python train.py --optimizer="muon" --beta1=0.95 --final_lr_fraction=0.1 --max_steps=9876
MLP neurons of a small language model. Each row is named by its layer, matrix (gate and up: input weights) and neuron, and shows model dimensions 0-159. Each number is 128 + 32 x the weight over its row's rms, rounded and kept within 0 to 255. Numbers have three digits each. A neuron's up and down rows have the sign that makes its largest values positive.
After each neuron's rows, "fires after" lists the tokens most often just before its 100 highest values on Wikipedia text that the model never trained on.

L6.gate122:101154141148075108136156108166155148083161169130113134128160132125032144133094197141126111104078120108192182046120196176125149113120071136149124079079130130100163135122103135101073160146150118105169178140111125100135106121150150176111163130088149141194127102110116145162113166117102090227116125129120138118149103077148120140149166142094104144151119113111094149205162155097129094117109142161130110085150104174205145099049158185169120109108137163173097145160120130096143105140134105
L6.up122:143087131072145121177122177111061117123199148114100074113070074104140115141127164120099125093134129163175163144153091162144109139139147086146165089089140140146101130116158103100108116172171085178145112154099162080103091150120118050118096169101081075122091111125070154161094113082128168180166165130149128180115144148146173155105117086083139182127168145192129162102097136078114068128137088145080134098076120110178111089138122167156165110158130075144159150175155091142087099121129097
fires after: " ", "0", " —", "1", " m"

L6.gate85:090111082137148134095139121104145079153133190175110101104092143072161068127089129111133148096082146107152149090166106130153176074178153178128107113116075177180153101135083147113100091130165162122144082117077096146062150140059128153122094136118152143135087154192148160154153187151150123130086074091091122172098114119125111149130110148145162113131145121098094181136087088114057115073136122138117104108087109123107123151183148101096168156109112151174149103156107079113123078229168139
L6.up85:165176112145105143131121146106106159110155134190214157136050132062118085118104165094136124097168097139087094081106118097202113165125117100117105094123097127142140099184098132075177130146101139163178116175095047154118142116131083117158137108189146132139136074170202111140148144162084101087164125102085138152165085106147126162149140112145130121166160143069142186132089163106168137118158107119112148144137094113156105090099214168093154144151107123117123144169084097165131091086097119
fires after: " F", " f", " G", " g", "g"

L6.gate294:131143124138112090161151148133152119095114099049163143123121091087143111137101058155205123156111113078154164109104095126108163122092120128161134126085143131160117144104128139086103140211096076153176151093190089038133159118113190118167188120136119086131186141154058120111166181092077095166140110153114102107159112114120133124108127168137065086118130063152187108059146160087110118143156165205112193110107109118131111066156110141113145096105117087128137130108142121125144118124137115
L6.up294:132091148140167106121161057107150133175137181142064087155081135140104101168161171150114118123128143132123095144087144162140190106151152166134098113119131112176147151114148157114128090171180125105139108093117072095155111107129126146150132147136073135155165142125076169074149152169095099153053152181082114152103112168144103114101114080159114069196174204142130117179188103131140124056133174155111181161126099103111128137096095114145158096124047156120091058113133118064115124113145107
fires after: "\n", " rec", " c", " ch", "f", " con"

L7.gate283:163117156154116174109149123095175166044160105089156126100098182158142127096118161116101144093138116140142121115078093174143140125110135154161102166151090107077064126080149141111128149095077070080083122132126155138129094168133139164109146158192200111123161127094208115127094132118118158166162115177187169094131121135120149146126152090108094119166098095171170203164135132179175077145104122138085160128117153159120135149092150139133186157179116146103129081069155152155092172184122172
L7.up283:156200152171160149166137109092151087104116118160186169092118119103188112152157092104109134118083164140098133109075083147142115123127115195139167169122151126128078135062136130153147169111133097124150088111171088153090111151159117208186120130108157158190088108095203109119072160120116119110135130160115130098085123086080126140145138118133119135177098177177059137136106127132096121148124101099125140127153113132187126117141155123197156195141090150152105118077161140162090204202140139
fires after: " ann", "cc", " trans", " re", " H", " le"

L7.gate59:052124090081213084110129082120139149069162122081173134144132125111109122112141156160148117182080075112094142115115160085098136178144116161146133101129188141144114100190121110147160112113120129060135146171116077140095141107113151119113134113157101125085099125082054099100103129117112087125151129139110087130127071139106160140171143103135174127133100094122078111142176149118143108073096119094097174156096161191095144086189129070129201098134141097174124130054178110126072151139159090
L7.up59:171108135143133103137113145133089118135138076151140136154172092158112083164119152131125176118161158136127152140104160122147126066083119137092095087126157161197115176132126130125120142045172125115137152187079154137111110108038190055119154099120149158127064139108128177097111126122121069153180126150144178109160156091136146145128129213104105121078138164156160141115085106142082183126137073079158127101126140176133113125132097100089156116138107075062111085051117114164081133080114152
fires after: " A", " Can", " Cal", " l", " H", " P"

L9.gate142:160144111178119094118148136122176111156094153146121090121117182178129070133146117112126199070136136143156173161141107136116172069122114096131150137161114083091162134128098120155122082092077085177129103125111105103082153119157115157091109136158165062146119104176157083132127138118157174101106078095086148086152078101138124151113133133134187143156080196142156130082145128127115109156175179144117131149110131148147086171112115135127132227185188096099228118111118128121085133136205096
L9.up142:164129160134111128090159184119171143079127134136131152152142145130100146073149136126105178166113092087129182149156165157150155131155148146164074122127118207147166132119125110064141090129093075047102145115139138202104138051129110146175149078115114135139090068159120134077191118116103139164086110132122139141088077126045188129161116083119145153115093157072155142132112138106124161085141112194190111120142104129144127116144109178137093125147127075182077168114163091107097126131158077
fires after: " f", " F", "f", "195", "199", "200"

L2.gate92:139132117148098147120144162180188101153188193085136090157112121093125154170078150159124130176073159072072123093061137137166184161107157150080105100148117113115100070133106101084156078095127175152099095157129118106143090131092171121132116121109149177082114146137143147086107103096087154165101131151116182082136144097126090107141056122155163175085104168148159170159137121077136164125161109121135180074126077154123135116129188148102122121095120116097132119029137096118100179118095145
L2.up92:154124126107118156138135085177213082141179115102146150185149116105090088137044156130173127154076163130087076174113159147185130141144173109046118111159117139122202131171097172172103106109121116138102130087115188158146113148130138081118154118161132198062140123087164105091112114164108141134148113155110153151150128148125160098146127148144166141135110136119111160170106124065137130094175063096125158104123115097171135108109194166122066163133070125095157100109157106155074171135097156
fires after: " A", " sy", "are", " E", "it", " pro"

L6.gate269:133107106092117100068111130153102107183143168080194100137103157133121149112130193135089204075099136191185154096098106156130135093104112135106085092133172173099126139147138186144088111071094143100163147188151189135173127126143187169142055151107114164110158109075125161178071149106110163178134123157121180114172151160087168134112105147114169114107128117153162097130139166105141118144144153178124132106111063113154178094186090131135134108090141151113104113173141176167115101106095097
L6.up269:109107158094128228159147190155111154168162100160096156130116168113167155129116111150123174090186092108159141078117108134150092122153084194101145136064127137149148119124169092113138114175157146096162134078132148121134127111171112170100110113137121094121125133089150130129159093126092156138083126143093083119062153149086125099087110146086109074089057162168173178136115091187113199124097127149128121143151150114094107099106126102120138081147122163160176053124105062076079130069149102
fires after: ".\n\n", " c", " |\n\n", "==\n", ")\n\n", "\n\n"

L6.gate2:141146138094157147140116114116134121137119111129082104085068123067109112151152163148139136120087063143139103096188154073111141171172153139080141084151131133146133135098134107132145085090057142063139134092181124131178172163120130112185101139077105172075086156073147130125091133150131068146127149191136125113136141159134094111131120078201135108183074098160142145084179151074139137138192077133199162084107081139126108113148102144114103158127111139128119073134115106148233139124129100
L6.up2:112140204115062138096155155092089052136116118151180103181144098107136106059162129167135130108065155101168128118224091095137115131107161098133155110155133088108126134122105072105078089140087179144104133119172106143172104143133139181150138159086141148192083139124136168147101146104123090141129130117130162135186158130083091127116138103102198141177124138082117119165103152117082111069119135129124129181110158105057148111083060124104103162182096125126181100136141105133173084163118128
fires after: " ", " bec", "–", " ("

L9.gate255:135111134172081105095120103182181209103108152195133090150123136123152067181082107203220123168129120167155120130142062089101125074119099134112186128110090135164090134144138121142099155131138145145078104137098122130075112138080132126138156154117127116112113150112112171149166158173076104125129144139136143132120164150095109124109161125105143082175117103116124138102146116104091129135172177173107159152138117062147082195145171107115136171094178156127192127110134196091114106127043079
L9.up255:118104140155109128062105133151190105123129137139095123119133139097095123185149116145136124171103145148165114167115133082116098145099104098026145112190134126094132161124107178165134120161139133121080087171108107129129115183162130113085107202124093142107119195137151123139140114166084095113156114162093079151105091147081085068163128106107137082149135107129201193104115128171042124161169131134105137162110087116074103188128181091085121091155108154134108108119144155166131137097043178
fires after: " des", " man", " Dem", "es", "us"

L2.gate318:097159130150139111128114191074118163134137175111130172194103097090098122127130111110085130109072097155161166092088172156123101145162165114098154192157088113148089154120159132186154117139051161099170124132104130108114110140126150139150117102144121148112057169095137101099115157160137160155079122159163101086100151160196117101181071156066136181084161149107120124147101180146128134141164153098118158171134122142092108152155090149115099132144082115105136121148108023173157142068144205
L2.up318:077153121102123137164107217120166077146161091147131158148124125097107078112120157150104126176061084114127150153107139125088115161136174158080155188130105121151077144128139107156197144104140144129094166111115075118142084096156097151121110134166112185168110152070191162138110145130172112203197127147120098126068114160196099122134107103102176152113162168107125129098086061119127145082124081087143112157095123143131090114142063143089135155076086126172196159112120120131130172115102117
fires after: " ", " North", " (", ",", ".", "–"

L8.gate202:161151140125190160077079122154151136148112150164100097157091111180141043125106119143122157192102099119172109161186130092143079122088095126080119117126118090110175107078131146058120143138145149110159110129158135124119184130116171114147160122112120085134083155141133168085107200144150159139179078133145161143075097133055140120114123116168118064104147128199125069155127126068154142112166132112173089076066112117140117092135129144076106128134146093123146094126131106169205079156160175
L8.up202:237152148101117162080100121116149176138111208173132135194168152157115133097125189077163095144121166126092170098145131117143098123167096111056081213098141054136144132121134181098111128112147101091167109111102092132093167079119106136084160129142102106115138110129121154062139103115101169115098103118124134107167076109106145178175145123125086106125159129086121082097160101108099044090160186124114131157107140117123160104139092089116127134106120133071139096095161167106149165145152119
fires after: " m", " o", "A", " M", "el", " app"

L7.gate63:189157088118154142110154122117163128131089144132118106139160169087101135142145113120083146108118155103132163134097139172110140150134127102165090169144121156131111070161116163154240136161057089197124130104168113122089166125137181200130050078139093117099128167093067146043088153099171128137144145179139204140137148149125101205119135105206130103131106171133183135119168085103140122174160106130097109094163135092152161155132146163134139113135146104163149127128101145122183119136143098
L7.up63:129133130120183088203119104122165141171116108155064135162150125160131144166143149070130116130142104149113074200130124093138135127193142052112117156063179125107104129157072096133098179101117144122085183080099173155118118086107163139106145125112164124165188156136154148164125123137131109187143161146110135146102077107159141102094098157141080150147092150135127122095163067212081147124108129143112111175090198173124085099120124119188138165121082122106100029136146120133126132146093123
fires after: " g", " t", " to", "ak"

L6.gate148:124170126119152117033165134162119112099108146087092072102089137141098178124122072103140114107163172124092138153126133102130130103180111110099110144157143116111090154038106100149082105116098135141075110088130121077140117118115120184144064184078176146100086184148157102154124165087172125176150134171129138129144188117117128176140143099097138125165116191195102105147174148178110075147074144153103163140204153063120122180129148125108121130134051106148113116121139139115182155145132113
L6.up148:148117139108124133037156176143133136132096100067116095113115144138168123118167083155165107152112188125098105125158113138116141099117097161137205148096139086158147130080090098146119103094246165156091079155114074137155123180100163111069084167054109125095117131109161095131081132122122079154158135122106118115174155133121110156139143128117119134135123157069109137136088129147128125169052121124080092078210175112118097125151167096106105162099166171114090159148141089098146095167094131
fires after: " S", " s", "k", " D", "it", "es"

L7.gate88:079120119135143105056102123144106157143128120130176109100162070177145123162155143131145145104202181200141154217106126155153099132147082090086141153119127117151121173099201133116153131116088154137120172130178139136122130118126193168193125141106151102100139165119096146073159089152127081123147130052180142077109145130118172185165184116118117138089105102194134152102101068113132104125148164155097113116107129128121101172082118183125100213134145072129154152118121112102140111120169168
L7.up88:194094087127159080117105165125094158153154161138199070099144147161103107147156155098172092086149161148112140156178164172125136104130098117151140173159195143181149123120138145138136184076137130148143198138143142123147158104102111167124110174116171073102185105131108198113109128157095094100154196115123126076149203116155105160148194157124106128086125095150142093092130164168120112104157152106092073075094093090166158103114124127120084145158133068136155094147086114073149082126142151
fires after: " to", "i", " le", " Le", "if"

L9.gate87:133162131142113108147215097140101129098048169145154089195081162090128154158086138156169162117119045087087092133111164134086142111105141158140129083097146066102122109134117129125149150132100148116159149121122084166111175119156130141188089146194135165149137136141167159116131117118093129147156163152092079119139081194116107076061180138117132140141106124073078071146134181146143124126098113057151154148147128144078147099169134123203092150075126134069146143086112082141134160149145121
L9.up87:154126106080133119144133092144161042131170173203208125133136108112181130083058115100124151109057082118152123098100123086188149109112140129076167146074109079095081138084106157151125097076157093114107157089158120143134126131125071128113141134113090064111120173136101147143146217152108096088119105124072102099133175143111149062086120140119140072116082153180175118120138129111140140084168086115141134152176092135183110137169121134146107135112107147088155083156176108126135153107117112
fires after: ".", " ch", ",", "t"

L6.gate306:145118155140122130093188146137194103151183171112160097111100149089208097136106171062133125168104120109162138082131110116121181103155105092154098111131078139173124197145129110113127145157123157043192145116163125116137117158158086128121145152098142129109107169117085140119086142123107153146114134076131161141091125144113177141150096133084120149144160133158123168082188096178121116122195131115121181105143059121114163098104127062089117215175168159160117147111171138160149093066076112
L6.up306:095067132109139126157145157158154071113190117172135186119100116063174107129132100150112118173151187155155179146113094093125148110108114168118132104113137094172104134111088124167069172085099131170104134142159102081129154142167139168081093158107175110139103136121111167197144117087130122119149156138158139148115088160147123081099079133191110140154116136136073177205163107196177103178180155065123102110195156198075120117116163158145096158110121129100113153089141136101116177127125110
fires after: " des", "es", " Mar", " S", "as"

L6.gate214:134173071107101121123191145106156155125115129054122113100133104124107137199164186094117148100110093170089153151161062146094148078105141059114127189126134195122082106151133092083114087132128176144170127160145112108190119126175175127148152140126206173118165156122082086142148187137189140161097159098122133141095115095096109119132104171095069124109143131146114124155103150098126136099128100130103099181108114127126172185138143152124122090131124113109188034116127175178127129104137187
L6.up214:158094131130178140102144170106148130070072177100160127131138072090102145170127154184152217080157135150146063134100117124109183096144083079130143122111087106086154127133088148059127115111138101161184158140162124130167092105142114102182104187103164149126062117085085099126187141153121122129124100143098137194044124142121091210133150136100096166153106124134149164130120143104106137117121133127195103150104170073163176117152097177138125167126145151167173117114191113118128109123137146
fires after: "ap", " Af", " t", "N", " gu", " c"

L6.gate257:162166094114179139105157138074089114132121109116081092079155117118156179122104120107064155142167100087149157101181147112082166081184166134117095125084167144205156124100068104070132134129059104129125138149151151056150150165105112169127120118147170125115133068128064156082136075138115127054114158142144144128152140156062167117108130138118128150134180120146108102138096179141128097178142133160133105086126104071182119128120108117149086139159166126101187105090113176078140147146202105
L6.up257:144151113161136128153131121150154187123125134136073112039157101079122127209149079093147181078158080123175109157173136150168123114080141126130110124105096158118141200148103118147182074104105145103108139135067144152162049109164131136079147071123099117109124077132107136105093162178129127101200077111188138082142124107137139111158123127077064111124135133149108105071158183090092155120128143135107124094155138147151075161133115074127143144164077110124174147066145120157090162153089133
fires after: " B", " st", "b", " cl", " l"

L6.gate59:136185138174138120181184103145159160107225126138148102102067149154172109099206143104093112170142145107082192133142147147136167131160126155156154140169155119109091083141073139136149137136133116117131119113115145194131173096187181129145096136138158118125099126189081135047132114108113128195131117163209116070151098110133114162146105104118102109149163150124151166163160126148149118092192120152146052146148093128085115072123115163092119154135151148133148072080114093137128103184164127
L6.up59:177114135144113152165193145144136112075119142156117112129111103107126125127132152125103132194111095106188099168168147154077153099202104088101145161092171161101083162107104145086098147117114145105140117116148149162164119142118151078112055074099104106150139121121101171160147102118167034117089136167121130088131171149153102178148134103110137123126079139142163209097125080138141085107155088175146062193141116127105090084074154081086147130171094095096148172133125113139193100164155089
fires after: " l", " p", " s", " n", " ear"

L7.gate162:141104117157100118152115109174125120174116149086073187160050113165154170130103075106161074143149129131099091142155136175179105143103154128143122105133103129103142107134141151167136125100100176096189129151126125144145120119105136123074186126116181103151107188127115160143067061164080093170114114148116119125194039156126102174107090122098151109141138086169141113099092159119143106103138130098163078120110139152120116111166072146124103098166162067149207115192173122201152121163077115
L7.up162:183078121120114106177115138118150102142130121136154201103070106147094124133098101118170133166154161138104071155111123068147153150093128053077130130087116092122165077122154171122093122120077095135177156127146119138129199104146140127142131127124164103073119130100166146099085100080088210153195109116168189088161126142097136105137103121123159134094147114115160151149171174149102104193152097163121086144114154080086177093116118169115071163176140180111108153108111136191134202124155113
fires after: "ar", "a", " m", " char", "em"

L8.gate113:148123153168129126105058095137113142106078162160137129100152106149152125101137106090200146110107082131123127113154159182182114167155137157110137164207119116137054130177110115109107088095114084121120239148105089082110123106138190077127177172107141110103134121116085107105184169082099114120164114177139094117150119108117139147129119134152181151097059129074162153093163123112147125107143070167156190099134076169128105119132162139140100131133202136189193132100088145124117132113099117
L8.up113:084133109120106122139068161123151115119136121101141139074094092167133057089121082141140151095126137090089120091121151196175157149145120149121122189129175113186128157119093130141103109144107071146158171072128152068152154122137151153112129131041153133140172129072130112065174121104127110167118076136138095100166111102129178116125067104186136140146090119112192189096105098127151128095225075179153181112159085126170157136091156136147157117132170158164178143139076130137122129129117094
fires after: " p", " ad", " de", " C", " c", " v"

L2.gate25:101088092089163118096139118195111063101099227106139112101133075102170138099108093101083136110126136147205151127109112115134098161151114171087147149127141180149147125093127116169125092101177106103168132109081108186110203183122110154108172103115125090117130136134104124169127169127102136136164111115131078124111151105120107194161145115157097125202140114055157128100160164188158074114153132115126109103178097098167128143155171136151096103132170095028130129123100072105120088113114135
L2.up25:096094074104126088165119083184093121108100145135146176117201073167116165123088084164149122124084142058120191152204158145137149125080126193151103112142099135147150098079122120129145135082126102166097103128146142149109162196162097139144122143100085147088105133112138116155082100123076113164080133090101084093139206129076117136171191075084126084133116146124134155139145158110154083135084139122152111131100169117149144146106118137161100129068143066126120176126080131112122155130042157
fires after: " |", " the", "|", " of", "ic"

L8.gate186:098208138109156113128149118142150093170124135120123134151126145146140103050153070115160133143146144195113106140117191161130125084085074142138100168107173124130152127121118152212127043130143155161161076144071160090103155130101153148134061157117141096134169111118117110178130171063078091095177132081120139121116167140140145161094168117098119110144135151075106123097101183114125175134157154128097122134091150157174192198120124166181143131060091097128110166131121203125129163142141146
L8.up186:126127149068141161097106118140153144162120123132157135106145113129152095058197060142153138162127086092126103137120141090094118120086106151143095201125103113156126116153109142196152129116104157181073091176095083110116115126136094171131059163122167150120131070128141093148183113079114117077168129100136151096186137128110198180119117108102115148125089158099058103136164176086127166147167186127151134064139088152168134164154141152164134115085115204149146179096072111115126180155126108
fires after: " |", "|", " No", "\n", "2", "1"

L7.gate80:161131180113139124172106159069198128113141129079128167156104141099160174080106142193145126133177172157143107079051131163103103062095122143155091146163173133096113097140131126063151138143137102116104128137099139077140134081103119080142102152158088081146123123129099133082093132146103146163127170105133128131192158201079115114163123139113126166127105146179128115138113139071119122081130102201141097118102060146092125073093145112159070062126110136115163118088115060141152146093173181
L7.up80:086123134128146094107088155101184141133138137077067168158145082153117090098095123112106126103145166114156058102149166107110092105110132127071032146131183095086078165132093157130168169153081172126136059082115131140145117177143130130171166142162122176083122167092132124114109097121168140136133118126137154095154178131176118171161115145078156085134183182142132097145147164117134139073148104156128172116137123189067072121208120086124083115105121075108150112100149088129158097085153148
fires after: " ", " (", ".\n\n", " \"", "==", " M"

L9.gate195:136160163113127162097143128091144180128114163100158121117054146167144126154142105130174108161085180084110123104106117101095169172071110160108168120102101112153165109113116153141156177205156097123123166126139130141152154083082147149171102144182147143085110087119099023195144115130189080117175129111183128096199158109158173133141087102130074129121099105101154133061086166138108122106143115131133144118127104154109176113135160170154161109153149135048132121151097141050114109168156143
L9.up195:149081135127168118098086149152110134150127109189108141104112078112134131121091147067091135124078109140123158100107072208113156171148161135181106137112135178123121139133174189089154156162092166149098146116140127137150163155118198126128117119162107150140104163143127105126192135064102127104108075169137134154087144138105125136103181214116162165175139120143083088107118053085133128131098111060124134160106176171165155124097110127137213090083160181105109139186142167147110171182129110
fires after: " |", "-", ":", "%", "one", "T"

L8.gate164:146096157154140104166108137128176121155145163137156121090111145146111084192065141179115148110173162052122109124170158135050206137083152099070075099109163099156110127118148180070034133131105162155086181140103111144153121079098194112156123116137113088131125071106187121131168139053174133089164159131153118107104163157139161105148166154153120104132084127138086172127100119164076109131181150099093177112112141121121094152101116145139091124170121119169159130073116156114133128146128120
L8.up164:174140112204085134173163163150155112140106175134127095120086145086134089159127166129165102174109118119131134154103093089118121152152160179086087122145073145089117167111120151117163143108124129143108092156108130088232147144174181100084179099119129088037120180164124148126109088112120130168107155186085113096095113136136106096158119074098139157079096103108075163134161109131192152167104147145075143117173122150118060104117149089061095122110110148114139146083107105055123130149126099
fires after: " con", " cont", "t", "f", " per"

L8.gate152:116122135109176116103143125123168074104166112112118126145086121164148129083174097129098140098132090121101176152110113160130104114102133100203110103089146219124049157160095115155190126163146081123131151171157142113113138105120110164138087167144134102144104125111135135110140097163128160133066149183080099172153078119112171072144124110091098134059222091142110106086185193116102133113141134168132065174090102152135147116156113186139154196178102132145123144162130155102175114100147079
L8.up152:100108156174113164169127120152060107134122146145103142133076123128168114170156092074113120227180124128157116117165123114126077163135097072149103178103067160126113053072112044149182117174174169130100122139091180173159118107145086155108121109143147169103136111089148105108112076131144166117102108150101190126152105145176157162121169139099132102074127152164128122085163141137126168156154161154152089065110155089198111125145162147129090138158165149151121092182162098119135134112147094
fires after: " p", "it", " v", " l"

L6.gate20:135106137142134112085099059081118159191126088158137128126099111166119094095141095141153171166133123112095143156190128127075144115162013151075163142143148109164116164118140104090093102094165118117205175070176097142173138119119128139141122164134087165119103117105116134139118152059132134107108133172105130094107090084149092086145148118083157113103078151158115190122088091127107119113114069122103083114096179153145100076099186109119167144136149117110078134098118151135157144229120168
L6.up20:105192157128117091151055182177068139102149107180126173065127123144120147137121082176146200142185122114065098108155137118161166111103109178105162083104127154137171146120109115110122157155138153137104153081103129108127134125126140179180120062138143179125122145070156158180115081159158137096134123120071205162087132127072101099112123108130112112148138131110149116133111117094151159154123157168095153083110175193114110116087081149166151154143210103105114132124065091103119191163132136
fires after: "m", "t", " d", "n", " T", " A"

L2.gate291:125062103129114193120118145162122114103147146199110132164129170075111084070103132087124138101118123086118129109133117171096163188075115103151128120203080135124148136160139155156106133116074153095083153124147127071129078130072109074132082125145133173099086126170143191090146078114116123118101162131144172148097129134078143160186140130139103133123179105140150124125122159112146148055063133098176132105078142108090155140123092177090143100152169135183118073115144103146124225092130079
L2.up291:102121146134151169126107126148091110133134108107149147141148187099177082153120115089139099194146110165090167121086121139131150139172068122165129089148107126160110073154145084140165105098125153144072137107151123126169120031090135149150147209166084148181091103165066159129153175114156172149124124106130154154131148128096171077137140093127130133126158152101142098136086107073118175103114150098143119125045142124075151113237109138164190123116151130175062168102169093095126115131131094
fires after: " |\n", "-"

L6.gate50:148089198123061134148143113110079141096181154141160174106079153096131170109132137113131123140092114142150170118161146076132124093138173142161110162142136179092105085108178114125095131090140140054100106105167145073111103099135066137091074133152095078123171149102103111126145141131130121138106143056155166170121146142176142100153094110140141171085160125083113127138132106153171087119140078143164150109119039210129183125149042128082141146131067118170181163089137160156097148136139134
L6.up50:157184169182145171154173140108126097159064123066121188105110130155127122136184133185175120117104085126132121203101187137135124142139179169161170109101115153182115127091136123123097107122122127100122139147086111156096123102125138079161144117170205094191117133134126198133147085082127166126157074133165135172112092137144170128142154151115189087122166150132072138125149101089122147104120155137100115150116111119193131083092133056175115074147134169137118126076136117178133049174115148
fires after: " P", " H", "A", " The", "I"

L9.gate178:091151078123153100155086080128181140143150134146111074088107127139107182047169088149156179069121097098072070139131128156114093116154110156137079105174102099073126086186120175129097180112091117108076185147135142136099129122113127111172127130134124113103153128158144137082097095147145159098151129126159099110133163127105101137127146142053079115145096149125132133105147146087052137116100140116118100175176154142176084119181076060175161103113138101105067116136179175155167158091075118
L9.up178:150085196154138147131084166149114086155163147076142148104107168101143142136108106130176148139164142157109108167085109122168137128105099119101091155115149161072097146174156058206103162102105173105200154181150131123190144134111130153114178090145153087127109153117118126146101155131160096113134148052207120152088089150123099116128089135096069096119135145078129148171122171099115095124095120055162166098125142101168170115078134099171111101145090123141116130103108157107110132124217198
fires after: "ec", "am", "ident", "est", " app"

L6.gate44:143129084082138131115141114170120135094107149071131145117030152078153143156130176214120176110083090102121146169123168159113100133148135108175115132114126162100118150091050180194111118169141142081104135118151172133134096167145194090121096145139129094147143176094056161113097117139129126160173127127098112140054107106086126177196183189130105111133143112130116144135122143127089182135116134122142166104084089106147085191148093125126163111153063091144113106113164140095140118182164150
L6.up44:181123102127101171171114151174143124135175068117160140118128146057127110116144080142102145145100111137152129125145162144141094099150082109170074127125132071142111096127110182178112081138108157107131080185165164106099119107144148112162128102099148168078177138092114129138116074109140162128137116178117127094096157137106129081099115096108152100174137099186072108121191140170117201181045203176118101086121113114161174089055119139095134168172109148126092148144113148113161128190133179
fires after: " p", " cons", " s", " S", " is"

L6.gate142:152073147104126144148124192088067204135148078096125118149166154150064190144138081121059046112179111150126105173109086149101154148150107169131139117142074097139093101126094169135157144085131158098142127107126105097125119186095096097070078116137102077058136122150119140157114120117137104174100170144110133162133111129144133144170167162071176172137190103138130143138088102143135140099120114077117152154099103130131100220173087146069121142140102126111143104066144118160168150104093120
L6.up142:083106116128119175123146156127127103101120134137185125065105102108108194085124116160101158097098140132061191163097136101102135140121108101152153137096151101117106101096123111221118118113153182092142130091120076170088144110112102148161121128131149092116188152155088172106103106056101115095165082104108158156150101136149158086154111064152127191087137107096178136065100192122143141189137184166084159078158104081136162158138164083113166139105085171103132152070116162134143109130165110
fires after: " d", "an", " j", "ell"

L6.gate74:086066160111111080073116145105163159130141101149101106187066093123111152141122158160127122114156074165058079135162108103087099116121142135131190076157116126140177107080131160108167127087140161123132187135187147142144117120067155192118077149099142139140147143160084137196147077137062102127119119137201123172123148206151147110092158170150198130174141180119104124134160188117106127147155135105133132149166120135133177132156179137102182116102155121150154118141131105117157057141139086
L6.up74:124181139113185135176108201186205101127101096081114152161173112083085157147189121142082154136139142139148133133148093148146134114134145146134093146112055074163132140151138113114146186148136142100106171134174161154116134100121089129096124131155138135125144182098112154122075132135123092028103162149177177160165136071103129134176186120124138114132163119146097119081170134153100140193156177075194118058090141135147116142156151135133101133156148106105130152158129177153136161158199083
fires after: "ir", " in", "ar", " Mar", "an", "av"

L6.gate265:078148076109101104090141145137139102127137155124064122177164155092143103106110122163150150172088122190138110212154107113131186117156103130180137154186159146083084124088093174069143125130131141153089137135155113114143097154136133126159100128130116062102071130131149093156147144189126130162090123128149172129101114136145098100103144109032102051096147142134096171149085141159160131180090086127217086109106122138147069127125143159098127095101135149108141192068137096122101171167088159
L6.up265:130166126104096144091118139148174170087057161153103130145169117089126179080153065154088163151168161122122107130125149116150129093186110174157123071161085150062162120091117182150139113133103121115129088146147182184146135122152180173194134156116103069126152063120144122091146129071107119142128132121122121127078124101112117153152126172116060148103145098144155154082128066115185107155134107155188130109127076122049130093094137141113127109117086126148150104149165011159119131141133135
fires after: " d", " man", "r", " m", " M", "i"

L7.gate270:137141139147179088119172116121158175130156064104149129074112129122095121080101137167155101103131146203093095119139133170138139132121169122129141122118134090108171137109064107126181110073150200063083133125115121156121125089196156108144079128146131142147126141145146075145156121140191119129086098063138076078117130124107146186132049104154190162133122166129154125158090113142138073121129109127104090168162090083167097159191123113164113103177102142154171147144141033132186115146091110
L7.up270:096168159133122134121115160097174126072130141126141163089143197142165208105133134162098113106133099207175100083095119195122193085144119142135137141130157123106109160110114124068117100167128096093143155136106166156140111136210139074149078153206122169112108134111146129122181156074167179170146124075134097111166096163122100183114168148114172094112054122121109166160122144145117124173125217124107143163142157130084091134122099082088116162131104149109129133138148159174158080137157128
fires after: "h", " t", "ec", "et", "y", "ort"